From a checkpoint of a small transformer trained on Wikipedia: LayerNorm before each block, rotary positions.
MLP neurons of a small language model. Each row is named by its layer, matrix (down: output weights) and neuron, and shows model dimensions 64-255. Each number is 128 + 24 x the weight over its row's rms, rounded and kept within 0 to 255. Numbers have three digits each.
After each neuron's rows, "fires before" lists the tokens most often just after its 100 highest values on Wikipedia text that the model never trained on.

L2.down160:115120105155177124126101129145112146087107133167154129129134159156129131174119144180090098154141110145135127138142115151111144136103113162152145102133114113145114133101099134082105126124091110146144135094162116115142122121169110114118135145132171120129108148138131115073091034116134146092110111094134155166138076098112099141121127167111177098136102126125158118131151142111141159127125122126133131149139171111125116124135129107148108149127168118142184148096125152155170105120130101102133124138107150142105156132127137094111197095092096131108114148150130121138107125122093131154
fires before: ":", "\n", "ation", " |", "ry"

L4.down705:120172123100178151166123098177139114086132131138150119102142154101144142141135173144144117121098167108072130133097158114133096116112142135148131102142105147122119116125171155122164132126140126117151124114148141107106111111150130098108114137120145147171137173120150112134102115127188111048109156164139107118140153124124108120130179122081167095105118119148104101099144128148119170130120078140123154105098150143103115132118068110123107092165137163075119174129123082119121126137156124135141097125163136147109115090110144150115142120126113109126173135134139142116142124162151151133
fires before: "ut", "h", "ial", "i"

L2.down243:134164169124164150131141118096099128075137111155172095124140147157074139139153156165091088142137150106128108191155142139122151139089109126157119136166143132132164111130100105104103141133108127116123119127141130132122156115124072099139129160122156083069103133124126138124126105172139108161096121103132124096148100136134109139165137140183115117125112136127119123104162099122143133096145130091156125144162185162121113126165130135125145097118106156177121155141160171155115130112152123096098141152085146148080165152153096117127141140084133095100132135073130146159113081079104100109
fires before: ":", "0", "ory", " 202", "G", "\n"

L2.down566:131155163113169135112100081131137141166117135165147124127156145102090137126135101117130123079076132135135091196167118110115178097141137134177129159076140146122123131164106113106141112189164123150127122125133149129128081162108114118140098142167139123131159137128100147106129113133137135121118145119183092154111117144106096123120147094125114123105111185156129121154136093103113144142132142148120130142130194149150130117109132085190116122107142111125088129111113106087135100084123157158149103130129134158095150123129114127113114120115121149130135123133135132065115100180124136109
fires before: "\n", " ", "s", "-"

L2.down52:171140156136137113111143120129098131094133168122096104145122146080108127118130136090091143131123123138128127104138153070140162112125177155137146120103144126112118140087130145182095120123126077114136116133141139145175100117095108117136134134099116121127169175143175097128157097131124091179100100118131134119136124179126147139097144137122129137098160114120127115150104123111118119099132111122136129114121216189152134134119145096133118134137154148158155151202131080125136097149133138121141198175117129080116135108112133063136136121083106101136146121089139128119106121106136128154
fires before: "\n", "-", " a", " was", " is", " |"

L2.down134:144139173130136108133135179144088107080124159113187115157125119093110124127111111128138146137066134128123146144158148135117148117155142106123157116152117157155119131093097137165072111137146119072102135128113131114126102085085096121127099126087137164147150158133118144152148143126102126096129108107143116121114109189117111157118122166103142097154144150128139107104144132131127139146129129078134103122183100107141157152125104144176125066132181109134138135124140157101124088145145124115176100150139159108129167130135128145144100132136098142069163151126165118121129133103111103125
fires before: "-", "\n", "1"

L4.down717:142087120135091129142119118130105177132103147112119130139126121092179158130121110046136094130123169124122103160170105157105130171104121116154151128108153117118127150119124119129105164106082142168161154115142117172135116074096136105108154129115126150172108103107113118184131106128125125130150131156136170121110095080172102105117133126109149181144122102128095162134160168147109123139135139106147114125101128105118102122108095111130134103098150148128122126135153181140104106129136119147143163087101090115117137090136147148096153124136109138152173098140179120116101138133134136121
fires before: "ell", "t", "ey", "th", "i", "en"

L6.down28:133174120133135126133135126089138109148124120131130130113140102112082134111102088148130130150122138096123118197181113101139105141115146170133169078160101124133148113146103134127096143135088144138154164105119170155102118121105112148140110143115126143150124094156150142167103137097154145120119089082120151068176152178172130125134180110119158154180130120069110105114117140137127135115145129088146078134134143123151149135147072099126108102118123161159084124144172133143104136122133117150116110068106116152125114105136159141145132116103149134101132135100133164117088147170118121101
fires before: "f", "t", "i", "ch", "el", "en"

L3.down129:113121179079115148147149109124094148154153117084138149159147131115141099108145129149095118170138112110137141147097160113123141095153141136099110105124109120121108121131152120111154090131145079170100117150119101141128111150145172139147165106102095101109084149138142113172124161120149091173103134109135067097173078111064120152096133091126139101084145098126122171169132124141096157100149145116131109092171148140149157109161107112102170097144165137140107079166141117133104094145148172177110148135089117089113155120145148114146113145115137136123108150129112123158153167134120177133
fires before: "\n"

L6.down726:160109096134098132091107013122161139143130100128126121140077148119162128114138149125102132091156112145103152142123126090112116167119103116101111152107147160148099143170089132142152111157119079145131133151134129132149143146146125110149140130103120134183140157124147157157125154151105103139124143124160143123102162119131123124085133157127169131133108117126113112129117142111139161125121131081155085096116190166134090103143138092144134148105127107179164166209142104116158159109121146126124103107133127121124177126126134070130142158086127102130110134128148112169122130098135151145
fires before: "\n", "==", "===", "In", "The", "A"

L2.down876:138083097139159180151133100118114119167155126127137131157120176090158152138139096129177128115125166121153128115145084115157150138084132090142131088130128151135109168111179079137120119155121107155133096151120134117091137125102095118125146155129109140120127114090126148151090191117124141128138104133140145117145098103138124112140122110106108110122120130151098134113150143163107136136131129151137153163100135184135109156130087145155129106127165127161110127134157183144121128108127117092136155149119096149152145123130134121069113138145105116111112174137108130107085120147141138108
fires before: "t", "th", "st", "n", "ey", "es"

L2.down529:084181132115166105152095111112077101119116149148118104126104146125140098147112120110118110131144129125107126126172096131137108155078113135169110157149136147141121143148079150118132132146101107094109103165121129131152120110121134178165107155121118117158130142145107094104110130122109149085104117154132162169142103121092165116127138119118144112111097106070151149097189145135122106143148155124107103136140197098152112113140143156111109111136093115120122134174108113096152164129157156155139149116089122110149126090121160122106129155151092098140104152108138149162101122098110160134
fires before: " |", ")", " (", "4", "3"

L7.down921:128125130162161107092161129132119140188119113118136131158129117115156121126139127139129130133124180144189098149120118110148118149132145130156116070144112105141127137135149075106106103146085158098138134148109120164146130114129174104147146174108127139113124173107111128060176154090124086116144081164134114138107106107124153085103179172082155108119143104080127133121131132127153144147148164160137127116150114131168092106156183144124103158096107142097164143126124114122145149137070145126121116137128137132118144168146119128110101099133150118144151121139164133125085106091138143146
fires before: "\n", "ed", "ive", " by", "iv", "m"

L4.down595:104175119121167080087112098133110142109115115134125150142170114116143073138129107128099145112133139086122165130142122076127140130115127148136147126130136100146120122145109108126110118128138180117125155120094149166161141112115152101164141130122077155159169129136158125081137096118139092151118097106072134142144140143143150122132087130130142124133147164141131123134115141154138121169141120136102140131117118166119145114186099124107123156112116137121150161097112129138123107122150141134137137137181119154165137134071110122099139103111096135135140137151148132129128088130096183146
fires before: "ore", "orm", "or", "er", "e"

L2.down597:177123116113133102120120112128122124118096090126151073128130117127107118110137155103122120114173134119179122130141126132134138097166114130140111133130120129122103167109099157125126137111129130120116119144119169188182137134118073088141151118105114153128153153136144173114093158135119135205148117105123119088141091099110117114136109101125127141119116079117102141153170123169114149093117153119148120085194122192150110079101158129132143119098120143110067163135144136109122154116147120113129149113102129163117119134128072077070137109112172111126124136127137145120115087130159066165
fires before: "4", "\n", "5", "6", "|", "0"

L2.down361:131147159129123114093128094136130077145142146083121155115133156108120134078151113133126138135092154090117109137126137139128135151109175134122133104112148107085126085160125095044153145124125146157157106151100123114119150110092157177113088135149137128160165099165172122122115115131130142142118146119135105152153134140151115111179145104132126152177127151072162066154126141120122105165092136108117135155126139130137198147144119125092096169111132123155106128095077118159108132119130168104125112131112107139109138134148157161131160154133147128136111120140114188097085109114128172066
fires before: "-", " (", "0", "\n", "G", " 0"

L4.down235:122203112131140120145113169109170159165167172101123111123099116137129112117137134171116095125097075168169094117075144133139105118115166131154155076138155131103134119139142100093096116115103107152121104137122139151126117093146118136108115125105104135101150127163164135124139113141135102115106156103117149165108127147136104132102128111109169150123144089133150088164138125169124198119118153155124092101124119142124118077125155131105124140138146144158160130087147152134133153136106128144128143119136155148095121108106122099109085091132169137113136071102166178096135137129141144135
fires before: "d", "ts", "m", "th", "ed", "on"

L2.down994:107132157114107122152153101112134123110107134164106097172109153099146152120132130139112137114141146122125129116129169155091140145096106118164136134110123082141171128095133122141123059127152134157121156089106103146110132098134140144118105078119122145093104154121144097117124160129124053113117156095158092132117123132132134120079157149152136102145110113156148114065101094166114121124126130157122133137145116095210108102135095129148144159124099181161162126157145114172083130148147150099129150130142139155126131163109150124115138108117129092165130136122144125132122120108171102153
fires before: "\n", ")", "ed"

L2.down455:091152131152161138139169123163109152172175076121122129115118149141119124089161155103104107126161133106142135124133089060125122173084148122148136154153145147107139128157158111096168097101120171140150121146153138139153142130116124120114136131097164129146112132129143154123131103118097113150092125103148109131084133125131162095083127131140126139119125106118147097095118099109068102086110120131109148135117089139128114127097102165167111135118098132104134134114123076135126114058144159127148138140110126105141129171120122160119155137131167116162102163128160140114144126111158147091
fires before: "b", "p", "al", "pp", "f", "pt"

L6.down796:103124106141154144116145139130125142128149113093115120135151140148155122165172132093130128113157120114158092094166099123152107184141141124102069122166163111161118165103107123132141148167074123138137134115102130126144125130118135134167130130135142137170118134121117085164125122101093154129083128105154159092043139079128160147103131121150125142116041116096120141154147138117152166116130100120115153090124146127118116161096162122113147153136132100113136114163133166169070101109131122109115123129158120113123130091086126121132119127163133126157147133103137103134106093135099163089
fires before: "\n", "le", " a", "p", "an"

L3.down814:113099099173132085100136126136124096113140112122138136124131134132089115141100159124125124118114138131145109125166133127146135139103145121120117142171070119146113139128092154133110164129087162148162132131121135126155133158096139115086082134092138116128133149129086129128114119180125079183114085119126148141125110112125134109153112136132144137137094127092154153124095110104145086149093129131154113147170146131110140062126099111100124108124142151141084133168082161134103155102110106148133131106135087112149138109152155092132178129126149132121163125123118155084125141176133147098
fires before: "f", "el", "ar", "is", "i", "ra"

L3.down187:118124156125134159115116119135154093110149122127116189098110178132124125152121093132131144099111146139162146135123150142079181163136163111069136124122093135116148146125136116094116114133111156101130111160115141106121089110138122108144099123146110102113102121126176067116139105120101115117143113135153182133120136097139136130118147132124150108132118112117112179117108114151124102114108179118153113124099154076100139129161158149155098113148137122126135131140125151162108145150190118152093144153105153094112148141109155129111180142138097158094120129094146147110085114135116089162
fires before: "\n", "el"

L2.down700:134098111120146187142104092118109139115121153129174119129141108135122135136139159104145130123131127173119119159119180142093163138110160146106140121072107127132154144130107080145111152077145123109092159115111146132114097103103143129130121126146133109126161089145160135153106162135127133165093132134106151130134129125133103117113112110151126114152115136134101150189106137117124107099150172133133108105176153118143165131104139157095130152093140115164092091108137139139124101102118157124108123115157093104120122135161095154148120140095133158133100172115126133120173118132095156142
fires before: "\n", "==", "ing", "t", "==="

L7.down736:149086147156148153153109115092117109087126137134096119137140112125139127111105171113120137082136095102139151133132146101111097135119122127094127146147119136132115119131144064121175110138151074166116116172103106099112119165108145138128112151072117116148168158143153139103150143100086157134149121124146130098157077103123131131085142129114175111139118133155121150168120128139108118110138152146125071099193115112096115120123143140145138119133086127105123153141113108133156141149147137154145144136158154083148120134097139130075140134109124140116126176172176144137102122103153115150
fires before: ",", ".", " in", "\n", " |"

L2.down602:162128086095094129120159071148146087101110132129103154100097122140175146140115132121119126122146116127137170141134127115119096149115067154110119141114176178111083076135081173149126128140119119139163125150147109128117163174114114131115138103099141151155159150108171124118135134089118119105128084141115164120092144096156150116109148190145188127127113096131128137155137101129136138107129134075103122117114163139153102139119133112111161140110119114117136131148148125168167148132135104107137090111130108103116158140098163123178146156104136090137133142153163123153114142091085133181
fires before: "\n", " a"

L7.down540:104139179103130103142110096152079096127126104121162114099133092122161119114142080090181099167141129133145142079146144106096166148106135127141139149126095142147124159111163090119093135115138139120122157095165125149135144137127098106135162107123113146155107110152137120117152164162120124070142104125164120139132124106174178111146109149159098120152102101137147119122139092111106116122118139101105077115140120127134130133091131122163122119153145086125100162141159132154104148100172114153117138137103148094135137082144156105086150184134076112130081137135126091106138152163156120126
fires before: ".", ",", ":", "\n", " and", " in"

L6.down161:108156104133154095124125170119147133112134128175096108125111145084118144183177171114135131140119119141116117108104117132151191141107088100081141137090148159127160173128139081131117177110120121119119141120127142114139109115141117154111133106112105115167140149156116139119147094126074119140129167148080110103109106147129148138136116116159148165113113097118120109100127132133146167163141146148123135053122164115118107165065109103145128142080127106140123109152116093151114121145120105149110146119148152100144106093147134148153166087128127088138117134169149130176098123142172150127
fires before: " a", "ic", " the", " M", " l", "ice"

L7.down516:133125113133168104080127126112075145143139121136150115141138107120104158105135161133115150099127142168115173128130110128140108110111097096141121155102129113171117172139134107108146109119090153130102116142121116110121133089128111137118138118149111141160094165129120148099161140126071100119153099097145136155191139115140095167088129143115140136122098108149168133156119128112063127097105130139118124144124166177107096120122147125082135126107094143149137142206140137145115194080122113131139121127127110137127151133097138087170148171121157117108127137173125096127112112156079115126
fires before: "ed", " in", "e", " to", "an", " the"

L6.down388:113108134101125070105074084129142121106157140097098158132131125173137159158119146101122081132104126113111176153102138152103115107134127154111120140122149128150128144178072127131096101155114093150079127138150129108180183155152112124137131139074104098147125122169151139164131157159109110133120121138127108108130082156079124110122115066091131107127153120117110134098148090115138141131181127152143112118099150116120117143163138140069153134128148140118110137153131126112127139127101111113163124070158111153100131139165081091157210137088123135128108126184149118151125135136105135132
fires before: "\n", "==", "The", "===", "-"

L2.down222:110142122094125144139120120079178161136108124124099156130126148120164148172125118112121108163118190163092137155110102137152140138102144098116160118123112072093120138092181089143133132111112143125108171110123108163045120115125088102101124093140123150135125119139102118132184104136153117144114107106139142144152147104130146118126174115104100129132168110111117122122145129112135092176132101120094143113097145136116152095165134134123115154071102120127111114139120155138132169153134116114133130109113131175109104121074122131132153119084118170091154128137131147124102137115115144103
fires before: "il", "ion", "t", "i", "ar"

L7.down807:167123110118122138155125072135133134169139093144108154143131171061081128102136104097128119081124103142144129152135165131164149111157089146127147139110153168128142131129108143124106112140129122180084138112114153122149154132138113131137130136137110119162123156098104161114125138105143105179162144101117110110110118171151101108121134121129123117113146191089123139121119131113120134116133103133117130105107126106092131109185147139130154105135149116157156110177139139128105142102135121135172098109109151153134149126149134070084092164124125154085169151080112125177116139126113166141
fires before: "\n", "==", "==="

L7.down135:108154121143099109109142120088111134130122137128141179124110125151074110149136107143139118129068081199064134129117121134152132108090137081165154107089109124117167146142145119100161119112122136095117094148128126115117131095162107165117118163144104150186123133097161070133156122130123129119164098133120151135129149167175151091121126101145131140137077095136107114114157126144121140110130133114139148112121127177164152114112096138149168116118107110153088144121129139142094127137131114118115124060084115128091107100134129087114122128153123081168160152154145147106141137138105102112
fires before: " to", " in", " a", " with", " the", " for"

L2.down162:116144126156111168145154086124160135155112142149137131158109161112072114130149133074138131124121152122145121145160120148135075083116122141136106176107127118159112172070125098155144154090103110091113160136089162163124111120150138127105073097152092181102162108124162136142123162114104147120093117108105111126130186095115151111072105113141167121152111119143092195125138118122127152151107162133149122128112125138145138118122124133119155108144116105174139136148152144135131169130150115104080143055161165146152141095127097089111120123120149123136115185118158108137133113113119124121
fires before: "6", "1", "9", "2", "0", "20"

L2.down461:153161162134153137108121116102127120118155168129136145110127116107081121119116155075140119093149156130116135163145163126126163125135107147149133145116127139109141142051094113173102109148143101132154114151118074119168099129106163117130110135106084116142113158172126151137119170175097156138116116141138180125142153156112109136117144112135148105149123101115108161092107097104148149134120146132149129126132127152142120110149105111117133112100135173126131153142096147153121149139110161125159112162146136119119111192128075094102134104095105164149104127123158119094076104129125121148
fires before: "-", "\n", "0", "G"

L6.down73:131125146111157137110124106136141111104103130137164143149076111076141138148120113148174139080117127123106172151138145110139171119130147138138139147111114141095122101090083123138129133121101170131148128114136154170151147144122104142136136104123143109122118152112129120135109158148110138097168115085198156107067113143137096160144109140140126145145140130141133121154157144116105117108128176116163114112092127102157121105146084119157112118100157104129162109128123150109127153065107166107117131130099174169152121116120127136108153102148104132105140143129103164108107129155107156109
fires before: ",", ":", " the"

L2.down530:124112155167145137154126100115174179149162123077136152096156117139102154078087155132054144105154142149163111130136120078150157112110133136138165142126123126130166115088126145103175086120111165153116114112136140114148151143093129127116153095115143116147116106121182151119140130135093122178118121106130132124148131150139117125088125124106097095127155165129156108123152101101114144136126085079139186103121136145168123089128110142137118128116134152098108121147111118154122151125137119081154156084105124125121136144147140132133142127100121112147129156139188126136121128119135143102
fires before: "in", "il", "f", "k", "vel", "b"

L4.down368:132133174138112155095110144079172135116147159141175148103092133118123104162094119090104129100130099169163144146152141114131091133134118123134093128129148118150123179109117086149104095168115102093107116134139138144143126123134145111115120136093159129112155163135133152151126094113096141111115131123143160153140106169114113192116118113100166129159141117085135135124140137081161136099137153150141102102137135156113131090130115142157156115117140142121168136207142127121131161106085096093162104094108172110107128146095101158128165120100115110106123167140170121124097107116125115206
fires before: "-", "\n", "D"

L2.down575:157141111129128158088143132086170128112147119147121146135093126104058124104110143124118130116103132127154184105090130160125131136111116153137121111113099156128181131128096137126129119141116119083087157174141157163163147168086117111119112155108179087122133145137123118103112122081114128121153126155112128134109103120109116146122106084101153151106152096148116148099154110131130127139125103153102118149162145159127128136117160115152132155134104165122169182166098140158138138166125101085119108116129113049109145124142100110136127140131104094131116143112187098094145098155155142183
fires before: "|", "-", "\n", "\"", "C"

L6.down467:098157115136130103136136130124113149148124082136115109153137125154132144109140138107126157112155102138119158064102130119152154175117140163158123139079114135190110131098098170190155175079132161125091144114139138137147148135113158121134107102137140123127131153163160123093140103101115111111150104094150173122128141113121149106131121109141103173136167125097190173092131125125126133156133138140131107118128105138132117150150147142137162157135120156178120138100102145133154079094124115116156086093122105075172135145127137109075135133141125119135097119131138103096154116145124165132
fires before: "\n", " The", " It"

L2.down209:100101136092135177101138114117129163121176136155100171119089151142090072116154124129084093137118107120110132122116122096145123132114163123162125160141151178131134130091137141121118149104128117161106117142142158138128117122136122203125153116146137128112121149132130134152117115166153120156137086147110125130072098141150119150083141111157101150120123116155130140162146163124148114082131157123103137111124142146118154103149118112116116127127123106163087144134159172128143079131128081112123138135079067121153167146144107127113131133100173094132076128126131076128135139136128119147
fires before: "6", "5", "0", "2", "7", "8"

L6.down985:153118125122120116125137097129138115114126146169150142119115142100134160135127116111108129111105134125149169105109120118087089128145142132112136119128131147152129130100076131138131104117094101147137097117134084105145114185160102122161160114093155150179123155149129083109154154142146073129144133153135136132128119141135089116102157169092177132148101092116109185107133119157121126176167127090082130143150248141157124151145141105130145148128136117140131131116145121165144110130119144108138104137157156105134150116133149042126155171133140104092115105108145126166110105121124098128
fires before: "==", "\n", "The", "===", "A", "O"

L3.down49:117113123116156139128175145119152154122174123138089160144109127152165140105122121161136129118088131124114073122096219127159168100161143128126112175137093147137141125122114158131117144151066111108150139151094115175133129098109083114112131100144118129114123074088190196148129108143165164146135118105112102128104143108132116105046124104126124121141122163108132143108099143148161095143127130122108145112159132139120145119161114147155148122117095080118109096140178102156123132142113167145156137122149131143174109139112136093142134114125146111141137137091090132100127124131107153112
fires before: "ary", "19", "20", "0", "2"

L2.down391:127113181142108094130169123127047141103143136114160118151121142103144142086099114096131152087084140101101146091129161175119097091158139130127136124091157085131155094142130141119096162105125112132096141156128128129112135142147122106129126169158186117156170146114123135117085103096162088067152157095119120144110141122172158128096141106096133139125098148116143128096088146135140132141123115113148128130152111117142096151156135114154095139118130117120166117133139102107152140143148148107148115175129209101097110136102151189161125124103126131141133131148131151124105162127140134121
fires before: "-", " |", "\n", " 201"

L7.down953:105163124098082108123113108151155140132093200131124112143108149119143109133129147102141140097140118164149160160132134122170144150111070129102140127107083135130106154128143125128126135089178156119149120147167114101124157093125126127073192137109144154120161155088155087127146085120105138111129091141130100142152147138138166092130142090133111136117108120089072102132155152125131130120137157150132130102111127165140138108142122147115163111108127119130191119126133152164119106174107082132123123138098154124125165167123154112134125140144118137153163151109161129130093126138129098127
fires before: " to", "ing", "ed", " in", " from"

L2.down288:141148167143167116124167084142133128078091146122152097097131183105151140099119131167159137114110126133088116148116177087167132123126094135146166138124100131122130107102099175083133088170093106087115117160138076153099161155154147125138135111140069159127135173124124132151141124170077110137093145104143106134109104160140126149093098165168111115184123136116119108117145131110135111142142138090091134149105102099135135136145101145133091133123109146168114186155166119119146159089111134109145140139116063114143144129138104123125141115116096140171113111094128114114122147152141127140
fires before: "\n"

L3.down314:158116091093168176123104141152164130112153142143107171133122152155143131153119115121137143111151144113129189153104145131146102122164156127143117154129113118184145123127083128096133080107106138129135117153126157106113137132144074157150129122120144123120092120106102127127103108138116112105177127146137161086121107150079165141139090108066141145131098101116135129148136146077090164148116160158120144132120130109106114094111086099146174085090116111147143114192144106121136141144122161151102158140166119095125144137130145150121125137108141147121103166133167112102131108100079087131
fires before: "ay", ":", "er", " |", "o", "oy"

L2.down572:147155136137133151170121098162158113127170146143151135134145125093108122123131095167128133133123143122148108163167159126092045099140123092082122150108132101131139131083157139085137099161149127148089135105146120153110126129158104167148130111139099081165100135102110107172138154157147144120070114108152123118130123104107142152094102127087162138133138160105124156136110135114142149152146094143157140121187147134125102134095130128115097092127143090125124100158098146123114147137163135132104117116134136134133139112122146111116171160129162089107142145139160105148122091142159095190
fires before: "s", "\n", "ed"

L2.down85:139153114143143097147160131131141109115169144154100108140118122079157153096173148072119117132136120140123088127143136097096102128126122151123151150065126136135135135103085111155150112134111144089120137113114147139131124176113104140142138151076153113139123114148159151122139102129140130147125138108128123187129131196167139157099134140131176155137138118113063118089133109141187147112155136144086110135144159154116104107137162121161184133149144124162140137136144152127125148088156089146164107083116098135136112126110126106106149131108102130140093168119158120143103121140121135144
fires before: "\n", "-", "|", "C"

L7.down658:114065098146116109121138107111172128126138122155108093125119148144145087151105145127168131141143105114120131098092141139168124129173097143110170125100106062114124170122142155145111170135107135147141188175110147164140129127140111097156083106085122119113111149154134141108127129129138102108118124161132155155154159142124120126114114115169143140126151128125138138118106089163099131137117158125127123124134157110078103130152105150136104149132102167118118164156125110122146091143161131133144129113160133091124146145162136121125129096141114108163115107137156067114120122104133148056
fires before: "\n", " The", "The", " He", " In"

L2.down680:156177142148130091151127108140154119134154110142143168089101116134136112138150122172127120171128144097113150138133146143113110109116132119114110073106093091161101152140145108096145147137123143165109128170103119067095132112164131149170113168129120099127169153149118128094116114100104099137107145135110127137112087168136150143080121125092151090133133135076117145104121164119098139122140099133116109113136175106180159109117097111111134096136151186124110193135103127168130143125127089142135115101097105137113106143144118134151160124118132057095089157149130120118138094089152109167
fires before: "al", "ated", "k", "ation", "ial", "i"

L2.down962:180058118104128136164129107139110105124123126133158125132137095147154164119073164110131144104077100100133141143153137112107125134094134123142112144095151080113118084154102110105140139105074138133165125131120133129134144077157153157134126110123138089113175094151083103121156174115141109138111154152139089166147144138133121110121154139115129131115103113104149080120111131090109129118113153130150112142105124148171128128148081099124131119125088107144137115127141101120156150111117114134142125110146155082125160187131105156171142121098160162139139108163166114130099157153132162156
fires before: "-", " (", "0", "\n", "G", "1"

L3.down909:158117146181075143101094127078118117164114135117148099136118121129122140124134111127141155099104111140165137151112099115121121121058118095098122114142094105171137131156099150120116154095144124150114127153108113135079139126125151159142125113142130134126082155145151143087127110126088113151171117139160096124160125083125114153061156157156112118104144123087143174163138165113132132101110093139103148091121114112139141136096113108124168119113144143153107136194100134110125124107139150107113107098152127121142147128136116110131094137107156124115112132146118141181098170097132166139
fires before: "\n", ":", ",", "ican", "T"

L6.down622:092108109112125067095111098126138117118108099152109157134117145135156116134146125125150119115114152067114118116156124100175104124152136148123133163117095166124130136136098149128125102127111116148123163134143129174143126119120146107107137158112118124152118150152140114148114114049124176104171127138089121167110125140117145069129126103140163102146171160099161110111119099113109141180156126105131108096144176131144129108140177155160100144139095158129115143154112117160183091123117131082109128102154104142146158131149138123105153124109117132106082151124116089142114134102118124131
fires before: ",", "\n", " (", ".", " |", " and"

L4.down847:151134102086157108119109107106104111153146101094143143102167121121136104113099152119126134130151107137136077128103137097150094139071142143185127145130139144094119104102127156108149146135131143101133110168124192142139173104130116153158147148131123130112136160110133162152114106127174134152144124149158094142119149134105091121127124120154114137160105127135125127150099107150114104087115156110083100102187121150154139192180130158104115123136139103179162139156112124163159141117083174150117131133101125123140108127091099132121137117121091117117123174145085096127106121145130149120
fires before: "2", "9", "0", "8", "4", "5"

L2.down251:092120169065134135141131104143102145142119125168093134118147152141158140084164125118125064132101117135146092154120083108142121106130135172131148111100132142130125099177146107156146113078097100190128103121147134134146104136091116143110144145187096128166126141143162123145130104169102180184135197091138127111113098156151129119156115141177156097151141117113145113139153141111176068138148112114087168103098131129140152146124126138120095123083115128124105122117141125154127150137112126145137148140091143128136143098097133101144154103127121110135102077116147101130114146126148120112
fires before: "m", " the"

L3.down591:150094155150112147138145112129091174132100121153160142135123114093183173120137150084122102145158146098131145145112115149104160087179115149109153137156123125158161128095105163109123110142088141172130153152160117152136143142112119116110096133131133095111104182123111136126165124109142112131167154116122098144134122114133148154122137160128145135119134135123141159098110102072146129144102139087167109091159093126163141148116080087123144115139145157123138137161104148132126115171131094118133127116154112112122130125092165105110104144165144135082121173123074130113133151137128137110
fires before: "\n", "ord", "ri", "i", " |"

L2.down345:157154144102157143123106116115134142154144164147138114145143117116147145138137163059162123117140130129123102127126121092110082145110111117143085146111075143148168137161158066132132112173137144112120150081177166114123139163130119153129151141119132141104132111147117162158170140108134116144104113104127117159153123132134078147141105093131076125114102102102122050128102110148091066119134106082114116160094130127128150157144116127166102079124104117170131103116127120083116114153135158166103100106169141102111115191123119114144147118130126134145099106097127102133139153120087093147
fires before: ",", ".", "-", " and", "\n"

L7.down484:172115121120086068119130122111137151141076135165155188120150133116110139124133154106124143125125129143127098113133133138115147125161165156111149121107097110110123110150096137142157133153095128170103137099162078154111104152134103132105120114103113153140144120112157131122099137174125125143125204196116140118164151182165133121156141092116092153100150109132104123168071136082133108140147090092116131119097132100115128163120100127139088126108132131135151128133111125155107153127104116108158149124149111062111127131122108126116135179121119124147120165122156109143147123188130144120
fires before: "il", "es", "m", "b", "io", "ited"

L6.down651:136129112099091128103107152113145137115137136146115112126110170110161098140116122129161133123147116130150167071109086148173147142158096141166150122101123136158114186126171178139122165150116149137071135121151150142135100168163124118100117097111144118122108138136119137136133103096131116103104101142101121142147107105123113127115106130100081102169164091109095107146159098130126121148135104129084127135119148141099157125103127135101141125178130098137122135119122131102178148110080084156189133106155141137155154108148140124122133106164142114127085087096148146183155164143109116138
fires before: "\n", " In", " He", " The", " It", " A"